Weights of a small GPT-style language model, trained from scratch on English Wikipedia: 33M parameters, a variant of Muon for these matrices.
MLP neurons of a small language model. Each row is named by its layer, matrix (up: input weights) and neuron, and shows model dimensions 128-223. Each number is 128 + 24 x the weight over its row's rms, rounded and kept within 0 to 255. Numbers have three digits each.
After each neuron's rows, "fires on" lists the tokens most often at its 100 highest values on Wikipedia text that the model never trained on.

L5.up2336:118090135120133120120112126130110128116074130127149116107141130091120104126145116109097129139180143135141134148138161164175152115165188158109108120158111145155119129091155140123165100095143156136113172135135171132156127097140119114081127085123119116132117091116114118128122150140143108128
fires on: ",", " |\n"

L5.up2646:146149175120124123088160184126120119149068176150117120095122138114074122107174114144143108168114096168120123109181157096135141108120110110121105103137094160140106129132084107060131105083111174150141158071157141138131154133132134134157120139169125132119147125119129148144153143164110117112
fires on: " \"", " ", "/", " '"

L5.up2654:140132098101100125133107157097140170152123134125157115130109088169162147128093126148127130119140092108152093134123150100117131115103116137117121107143127141147127169149111141139122108110128105109128117169121075112154118105123149117119131126138148140112183100139140168100164083141134142158
fires on: " ", " (", " up", "6"

L5.up2939:156150135107106144154146133088127130107143146158170139092092122135078122113132120133101141166126109133118102130124153097118149102143141124149135176102100159158114061112085085095087143096156149094144175146139147127106148127113138087159140115129109154129117120125135133094124104148133158149
fires on: " \"", " out", " ", " as", " was", " he"

L5.up2856:160109133119162147146113130167136121097154156151099181119114095139128114097102074091099125148117098111121125084120118121135132113148114119143128136093115142114126156089151066123143104113112142150141144144126160147160077094108100133107115121118135138139148084156146091118195078123126127099
fires on: " (", " |", " ", ".", ":"

L5.up471:112106131111135110162149130140123119168072093160152164128124139125143150097101119132133126128098153112133123108166114126057123131094148091136137184134155139112134135154121133123153184136125138178126130118145116157084115093142123142085129099112117117103095112104143117130129113072142149120
fires on: ",", ";", "),", "\","

L5.up2720:123088128104135139168129186149089128146154121118134131100129162123128115112102142153118067090120107157134163150150148140083141151106120155139121138151145118141108144119142140117081110082116118120128155113134091112122165091095137148165154106065101144137112139099095126136119086131130101095
fires on: "i", "2", "n", "3", "a", "4"

L5.up2596:131123127101107120126123100098118139143141134164145176087131107116111185120116138072150117139144085135158163080111151128116094100134117142133122154141162104140147135115139121134135086126123152120166160139112141120068089147164110135146123152116165117097148063125103177102138140092106133095
fires on: " |", "2", "3", "4", " |\n"

L5.up428:138155054154159137176062131138127124152155095112120145106104138137166128128111104141126130103110124165144163181145150120135149100093134132152119138127105164105125161134130128091082150114154096141132125141171120162168121148092133102134114104117122102147152114097144141161143130132123151149
fires on: " (", " ", ".", " over", " \""

L5.up306:117111116074127115167132134115108130101154070126109095102129170116113159172121139106128135104140098158112142135198171146086127149154109141179141145141186126136123096163132128097160105129079147158102140154140129095141130090113157123165129092114126103172177143095086138172108074118088073126
fires on: " No", "4", "1", "No", "-", "2"

L5.up677:136118122140075101100105146090096155161122117106127122146091126132097105106134102090109157144140126131117119104177169125148171106127164085138125167113133178140125150122104127158160091115117181113132124146138156131143123127123094116094124127146133157149112159155087115128097107125122128119
fires on: " as", " to", ",", " the"

L5.up2912:125166163120116114133095109173133143127119126119153168158120121139112126116156128130147124139153146143153104093116067131149162128151113129135109121085135144170162144143158156124106173102138152100152151159117175140102111082109115113126109103098111153100120109116120126129169163116112142159
fires on: "0", "2", "1", "6", "9", " his"

L5.up2447:111148147111075062144189122096133077137111105177128130145155109124126139152102090096100135102092109115134144098147121111147113127154142076134142146134133154151098136099175142094109139153132116118127141136133150138103116144122163130119153142150146104196106112096162111120171139122085092120
fires on: " |", "|", " to", ",", " an", " by"

L5.up2392:107172138094125121098097168113119120101121115101116137145128151108116137125134120115122155164130104083137098129133091129127106087141143071133168136144140141118134116133133106157179119131145116124123106097136185133128146125131178118123123138126140133107149174111111141097176114151112102103
fires on: ":", "0", "′", "°", "–"

L5.up2251:150154154121149088131102097120119130154107086140099165132143129135136127119108140133103127138104116108111086075171094159133141151131180161123130124106104159098135152116108151159117105140105116126167112121149166120122104107131111146135150153125116121159118166172095075083122135101144114124
fires on: "\n", ")\n", ":\n\n", " (", ":\n", ".\n"

L5.up515:139150114144157098150113146125137130123101161149124165134119130112144141101097142101122107130135098144068177102127152118087122125122154072167115127125165117159097147149153140145154153143123155122128126088139162154082142124122113149113145124167136132114072110172144141136187068118093145084
fires on: " |"

L5.up589:093095126119117114117111117126184102137117096157108133068170136103104106139134099141158125065112099102109119109145160115097106117142080099131124152146148118091144131162167099132135115122114141085150143099172139143100112140114144137105142111096149103143119133092141138137109107147108111098
fires on: ",", " as", " now", ";"

L5.up1057:150104121112126109085121140133136084104149149113169165108110194122130148108107153122082094142130128110132125151179103113122095127098160117160149131133153145129125135139180151127163092104140136080147175144139107124145146115125137095119135090121136153085138147126104157115131135081105137122
fires on: ":", " and", "′", "8"

L5.up59:103115090125186105117067128113175122126142127091105152160142133124161152117114147145122100095126100166118146119135128118118109113153094117133124073112136138093081113140117121108140158179111099114086134123115160128083093143144185086145138155146088106134134117139120150126143078133131094138
fires on: " |", ";"

L5.up344:132157107106188104120114135112088119124145142171115153150138109125142167111148145157130099135123122125122089118117119135137099133120162134140133079149161130143142073105119165113133119131141158071137081108140174169075141113160094135134075129124135119110131150118142101132139113157101145142
fires on: " |", ","

L5.up1371:170154159128104150144106128163115124139127121100152131147117143103082154121157096143128126163145148139091122113104160134113083098094123117163129091140123175151138149103091115153134116184175167108112143140147159116091141116127142118143108099104104160165098149140115170116162125135115105145
fires on: "0", "1", "2", "per"